config = dict(
    n_layer=13,
    d_model=224,
    n_head=4,
    n_kv_head=4,
    head_dim=64,
    d_mlp=896,
    vocab_size=1024,
    activation='gelu',
    norm='layernorm',
    norm_place='pre',
    norm_eps=1e-05,
    positions='learned',
    qk_norm=False,
    attn_scale=0.125,
    bias='none',
    tie_embeddings=True,
    parallel_block=False,
    init='normal',
    init_std_qkv=0.0334,
    init_std_o=0.00655,
    init_std_up=0.0334,
    init_std_down=0.00655,
    init_out_by_depth=True,
    optimizer='adamw',
    lr=0.00171,
    lr_mult_qkv=0.7,
    beta1=0.95,
    beta2=0.95,
    lr_head=0.004,
    warmup_steps=364,
    schedule='cos',
    final_lr_fraction=0.0,
    batch_tokens=16384,
    seq_len=256,
    doc_mask=False,
    train_tokens=144600000,
    steps=8826,
    dataset='wikipedia_en',
)
MLP neurons of a small language model. Each row is named by its layer, matrix (up: input weights) and neuron, and shows model dimensions 48-175. Each number is 500 + 25 x the weight over its row's rms, rounded and kept within 0 to 999. Numbers have three digits each.
After each neuron's rows, "fires in" lists the words (lower case) most often at its 100 highest values on Wikipedia text that the model never trained on. A number after a token or word is its count.

L9.up680:480509482524531542530492470476567480471490542454521518470531553484496506483515500500492536465501519530458525505509490514500488473492504525523477485476441474519507511452466544484491481523485522509483563525480493477506527525497492462547509474433526484504488486548502499540458503479558509476492462504501508510497509513525490475494499436492457465550481495513510485481557474518516520507487
fires in: "born" 32, "species" 8, "september" 8, "on" 4

L9.up344:488527489519532494484487495517477487515474562423507495485526492471512490488496495502520464503479531516496505531461477520530513526454495487524485489505486475489536575486497507490524463516527528529462529512547481499515507498505534505487523473450501540531460492513456510513506506496495508508479494518486530490481488504512441506541499503551461478509463496536518483532511523489495494468469
fires in: "to" 36, "place" 9, "midfielder" 6, "footballer" 6

L8.up806:516525487535462511526496525497477531499508508467485498492540553444538457495496504475458500521514499515489509477483498509511520498498510501471502445491478503485487508486534494497488540481449493520503510472541449509538510516495543490484472515508511511500482531554498517536495497461522506487486481490502499506527531485540452542538508502482489520516475473512519504432557488485509492516486
fires in: "states" 25, "being" 13, "people" 9, "developed" 8, "development" 6

L10.up229:545471531472448491495440484536523520481486516471483489490540500499485499492508509458530486485472485475466535478457533495520478460478510479487514457478536527488460501482558497499524460495457498487446501510515473486510503509492481485534490511500471487475477513537484503490483503527476499512536491530520500514502460525514514527489516526517478468504467492530521507501463509527512469502492
fires in: "a" 55

L10.up632:499477495496501494467473532473541504458468503491510501472506495533510497509488489502479472441512554484447519563504474524489538487519505497530491516554478514509511504482543542491499495545437422488534522526490500454488529516533468518507515501452511459524479495489546507528472492472509502512489488479534491522503528528527477508502462484473473460527496492520494482497496489509510529523502
fires in: "born" 18, "country" 9, "website" 8, "species" 7, "www" 6, "location" 5

L5.up286:505498546518490497447483508509515503488482530499513498501506491497455446497500514522427527464518510463496491493499485485511510504483476522521536513491466499521498518518472505501495457512468517504510488519516519459514513541505503482446486494493476515487458496483499488466504484470482528548484487477537535531510520503505490526483514489505456470516473492517483467489471501507526525515500
fires in: "career" 25, "release" 15, "base" 8, "footballer" 7, "football" 7

L4.up261:494516475496495541510458513516494486477480518506505500525451507505525494457541500518493485461534475509471486449484470566501488505509508538484525492522466485491466499520497537441486480505532495481516522512475470490498516510490495517508516514544502473531516468492529509502544535535497442475485474478497506495521540498538485462519530467520483453469500522492473487487511483470504465503476
fires in: "united" 35, "states" 15, "succeeded" 4, "saint" 4, "santa" 4, "initiative" 4

L9.up774:506509505478461511512517493524467487499476527507519581491474478444493519442505546528512516523524504472486478510451476498530459484472477523505503476566483502453489511502500489500503478530484507499482480464552522474526527517486540517485497466485477516485505503519498504442475521543465490526500480487524520466503522487514497494485497445531508457478506525486497531504486496500484511467493
fires in: "which" 32, "who" 17, "university" 8, "while" 7, "united" 4

L3.up459:505492512466509493469496543547523503507479546510508498500521500481523514493502471524512495486521503466496451518503502482510509521505462505480521503483488497471486502437479524503492447517514493502499499510510502448513496514486506446487489492504515486509457526525511462506517531497461519489490492520512491521495511435515489502507505542497471495478490482536518511511510480474484513487506
fires in: "they" 23, "their" 21, "these" 19, "then" 15, "there" 10

L4.up875:501495506457466508532520499492523505495481517477537499513534472528485508472491478514449503478500538495503513538525459495505523505513497511488556469528468494531469508473489532429502489504475519521504484533471488489483508550522516451517492493499454558514499513526506502501483474489512519502471531517489529568483555465522498536496480515515451500493494456538521472484517535494500530511493
fires in: "first" 22, "football" 18, "footballer" 10, "forbes" 4

L5.up232:544531497495503528516475522460504515484494502480504525510478526498488476497511487463521510477470468456488523496504508485512448464499475520468508485543537493487459494535525497511535487487475468489477524500501491498570476527456489540534472516510442502549521533504485475536504495495488508506521498492484526462570465510506500463497507537499496487516530510493526515453513532510497505509512
fires in: "0" 73, "a" 15

L8.up29:470531418542523516484479516497544479503491509428506497511499480508474511511527513497532511461506510481485542489475448547548501498500497508514547462443474495513494520501514540497482474503514496513490488464508484507490503483470496491520524519489475493498515484523485519467532482491495486537466487486528482518519466481529471514534501519508477486546479515490508453492531477518485478507463
fires in: "until" 16, "against" 13, "during" 13, "for" 11, "of" 8, "although" 7

L4.up44:504505508517524544528502554501500477429465487495525501489518515488544531480487528484527471469543531489515501519519496515502482476518469476476499490503441487453523496464516517488485486499471480541475575488524519485504510502422492507510487467449499529530507486486547488547498497494481508483524497538511488478561517459535511467493491504498471481523484482484530462484527526492489501533474
fires in: "children" 31, "child" 19, "chris" 8, "3rd" 6, "christian" 6, "church" 5

L4.up106:516487462534537513463492475503513475489485514493493477533520550518535486527523480473483481497550525497444530523522485517499487489497516497543511471502486483464509525494576505510508495527491534499474531521498450527517511495465495520495507502513510491517495461480485497514471491504514513536552491492483466512566531489502518447514491495510477479488495514505513495467487466482513490581468
fires in: "on" 26, "was" 9, "been" 9, "he" 8

L10.up2:542528497470499519511505498554509493509505461498484498485521492493562499509490521500515503523531537507509494521473462486516460512465492476525498520482532515461449523467526511482505512520496537520494511519528504525497476489501495474501456484447464509502466488471484508532458502480523452509567492483503455498497546485537507463533524509515492465508518487519535533487471491480464466513456
fires in: "are" 26, "same" 7, "much" 5, "area" 5, "so" 4, "became" 4

L8.up596:525474492500499493468474476547518510493485530502499520507548513494493530513517474503498526475478541478481486481485514475527460505465499510505525479545513523470492545502507504493526485469494503546454502480550478495526518510501463475536462491464513509475467507485507517483526530495465525494496519508503464548532501489488492470507532490515474492504520510482554501471522552500500466524523
fires in: "he" 23, "this" 20, "it" 20, "who" 7, "which" 5

L5.up567:504508463524502515477515480460505507446468487513528482517506535492490521528504484497530482477540509489447496501508504498452501475485482461488483511506458510484485497530536494471520462509437496521499543528516459509522441541458519526506524470517507519486482468516562509537500530508493490515532532475495473476526567493503511432531508494520482467490493490535522522478510476482509503528481
fires in: "august" 16, "english" 14, "engineering" 10, "england" 7, "entertainment" 7

L9.up289:525477488525522542513502535491485499507484534454490490527526501515504481495519467547481503493475519475484506449525524505543508514475466540508577468498461528507506500448477517508531512499453493520500551466507523494515467498479484505492479500455511516473482424520514463502486513493500514504505493483493518489543528504535473490565510465577506496500483437529477489437546530503493495462502
fires in: "it" 45, "i" 13, "after" 5, "is" 4

L5.up15:508556496506528480482497518530514484508471473486531520528491514484493520499500492554534443491528516493549497518531491484482510496484539449474474495468506473472506508460529499489514476520507496514451505516495487489513558514477502473507504500477468541514485507517474489511511506461521531520493489491533496520523535492529463516524497520487469492506475516528496431491533494535477505547455
fires in: "two" 54, "between" 8, "just" 7, "budget" 4

L5.up389:510543534493545490492491527526493509506472532514478465490528530482508503520497453532542514496499527491523519507446495468498484505488529500488510522489477486470475534504486524447496490516490496489525498518532508494505498516467488507491465463460518498527495441519524510517503544527441512490464574539493499495503523482498513513525505479579526461507439472532491492507563503498504501485512
fires in: "company" 14, "january" 14, "family" 9, "language" 7, "annual" 5, "activities" 4

L3.up587:496480497492510544501511519486489498469479538503515495467526456488523513494529516538507508504540509473525478528481496509465498500502452466489513459454459470481481499503526535420473501503497486529486515481498483506550467509467517521504533481462501508487527481490496516534552508470496435466537506476505481522530513476553462511533502543540477490508469479512507486507536483494471534493500
fires in: "april" 27, "children" 8, "child" 8, "change" 6, "church" 4

L3.up561:517551498479473522524475515464525490448514480525512507493536530515504440516502487483520483478477458462491541472495477495471473493446483488474506521523530479487479509507556516519529496467495473514481505524478465466536511550479488477540489558511484515541499460503510501490499482496455514544506486480536502524529489474512494469457505539497478467519511492494488468457499502529479462525506
fires in: "a" 45, "after" 6

L10.up783:559444503530527504474492506508521513506500511487500558504554501477505503496516521520488484470552541468484493470482481478494475491459499473578511502543480515467490515484530535489565474506463519497454513527545535507533509512490511482475475466496514485502475490505537490487457490503508501523548524458517506488541502522501501485474510457545477516501481502500504507520471510479445514538517
fires in: "which" 42, "that" 24, "oklahoma" 4

L4.up94:498477489487520488537475480504541431448492495478513500557496523521487514504473467473487494507492511486498475520473527546463513525509526475448542511552495513502512525488508514510524500502449498505510507503527458486529495494487492458493469511503461516525476470536553491489511518514488531501493557511521483533484521493528432468553484505490508530512509468519479500445512509510498463537492
fires in: "in" 45, "engineering" 10, "entertainment" 6, "independent" 4

L4.up202:515522472518546480487463502513512478476475487446508514563547452501512502441489491523511463512477529515540472508518464521441489513498488464567499549535501479506498494446527495522513512475515501497483489466494491481536495496503489467486510475488541485517490435505486490503458461472507511530507463504526475503523512537495511472571494525549511503504455471508477475463510493530489508505495
fires in: "after" 22, "african" 10, "africa" 9, "performance" 5, "safra" 4

L3.up118:522500444478481508520476484526515472493486456482491486558548481508523501493485535473511485511518514503507508496458494522448470524497485466522540468488497515525503527518507505503548511478454479487496488507517516470482499513528520497506483455506480488460478452477484489497523522523517465518528517522494487486474493478514500456527526451503476532465537458536502503495488524511484499512489
fires in: "became" 15, "along" 13, "same" 11, "this" 7, "renamed" 6

L4.up728:516479511556460505538483521511489519491479489457522502491493474496512527483542520486486467483525554510459500470463498512520500504529521488522514514481476491492511542515528484515510552462475541515507479526489471490476505523533509495488481483498471521611503486480535472489453488525518487504509525488495527502520535527476475517507522516517464504469471497511498481509488443508496481525503
fires in: "also" 67, "november" 8

L9.up544:485549472499534470485513503524548493487471478515522528547483487504527522503492488492539501499524527496483519502488490502481542497471471470514480529533491540486503513483518479536521515479458501501467474471520490479511482494444520498475505435492524505489466467500527471476494482466485485484505486511526512489505502539488474476583497514522490524495517513505512449525470484517496500480490
fires in: "after" 47, "africa" 7, "african" 4

L3.up332:512511468508522524509476525495532478499488513439537503481518461492529480526499481538506449465584515483531484546511491474487473483493505501515506520449503433480498504517498505478492511493512498524464495543511486496482511506516522463473499491533438532533486514506504486507504463483502469530505508496492535533516474491505421487520492520488502473517495519490486449509521490526501501525453
fires in: "two" 52, "between" 23, "network" 4

L5.up819:514526540513507498495513536528491452492473502527518483507526514492497504477518491507458508488523556501507492520472499525481466513504484505487563487519530471507499528510469534463503444566435477468526515534522521511466523535523484465490495475464499493514483480501496494482507565497486526493484534519500509490467554423519495516497482476485512477470499515487500481493551537499484501502492
fires in: "united" 31, "film" 14, "family" 12, "states" 12, "activities" 7, "films" 4

L3.up205:561512486474509482481463532562558469470489483508481504524517479499492509504501462499483491418498489489513505518516493510497539498488475498515512523488496440514486508493488535509506509536459492494538486500517467460522513505481488460441509515498503509514502517498487466523482501532471464489486507548507489537503506491525475504503502523519470502522499496534497497505469541484470515506488
fires in: "them" 17, "then" 15, "there" 13, "these" 6, "t" 5, "their" 5

L9.up197:507510496512510538510507525488523470489489565456521537546494527521478451478506496524481525505501527495476493491524493508499482477504496499488556496476467517481488498522500532461521504502457531540473506495516521510543499476451506465482519509479526543479475444534534522500507475490483476481512491485511495474549504480519499501518535457528507483545482476498527504447546527458481486501495
fires in: "in" 40, "it" 16, "ii" 4, "i" 4

L5.up146:501513490515500537492508520527488495488490523451543516512513480504534525433522472524489485494504525509523467485524483522502516501521478474464532524511500491497491508497516561467508501479454510518508497506539472414477475508512479512492494440492518510459504521492526494529547535509495469509499523518532507485487509467570475487560506453515513494474523486484500482486543534478491516508457
fires in: "states" 30, "india" 10, "representatives" 7, "indian" 6, "festival" 6

L10.up291:507524527481465493512478529485534482499484525508483512507491527527473469509474516505460498437465501474500507466489474481468532459502465522499545503513495486500518519469517515478512497532484455555506462522493481492505548530462498485452469504465460533533444507525531499498513487452474517526459521516552494531500495485522537465500502497501464485535507494520478448503510527526504515485510
fires in: "footballer" 18, "other" 18, "football" 15, "on" 8, "television" 4

L5.up785:536528491530509556541498515473469482461469509501533493573495475505517487461517519498522454502478511512475513489492461507495517506495476472491528483497485480494512514539512537472476523491470476489514491497505466507487500516512531497470498513518475508535536522496533518508509518514502466505531511476512554491495531516534452463550510480494441512502513516507501492438525530491477530480466
fires in: "states" 50, "united" 12, "conservative" 4

L4.up196:502499464505512521475453538503501492512493525492503472551519520459532506511579455493525488471472478481502516470493490495525513516509476512452509424466541501524511539541503505482540496517481493510490480553538450478493470519484542508511514521482503483464514467489513516509516515498468462500481504455476524492514475490521466473512499489494490490527452525515466469450579519477514486497518
fires in: "for" 45, "monastery" 5

L5.up566:526515518512521505491551493528507479492489506501502469528495551502537499471529505564510501500505571497486511491527462479498494471456492508501535494478475497477440504459522512475526543467474517506472469495480484503513467492458487505456469442506463490542499469473528451490495502450499448511487514503495501518535545543504483507517529468524482514529508500516488440477534483518479498497515
fires in: "also" 56, "later" 6, "half" 5, "lived" 5, "she" 5, "lives" 4

L3.up255:499501514493515532524479550517503491465474498483499482473498539469514508483480527495490490498533509515500495470514488531490488452527508490498501520456470487447493510434506504498482470477473451499533572469540487503524473492482524496516522485463504487552451477498488525520526517473501527511502497502548472492493497522533509441519499493487474484527526479477501515447532523491511475539496
fires in: "children" 22, "child" 11, "church" 10, "christian" 4, "champions" 4, "chris" 4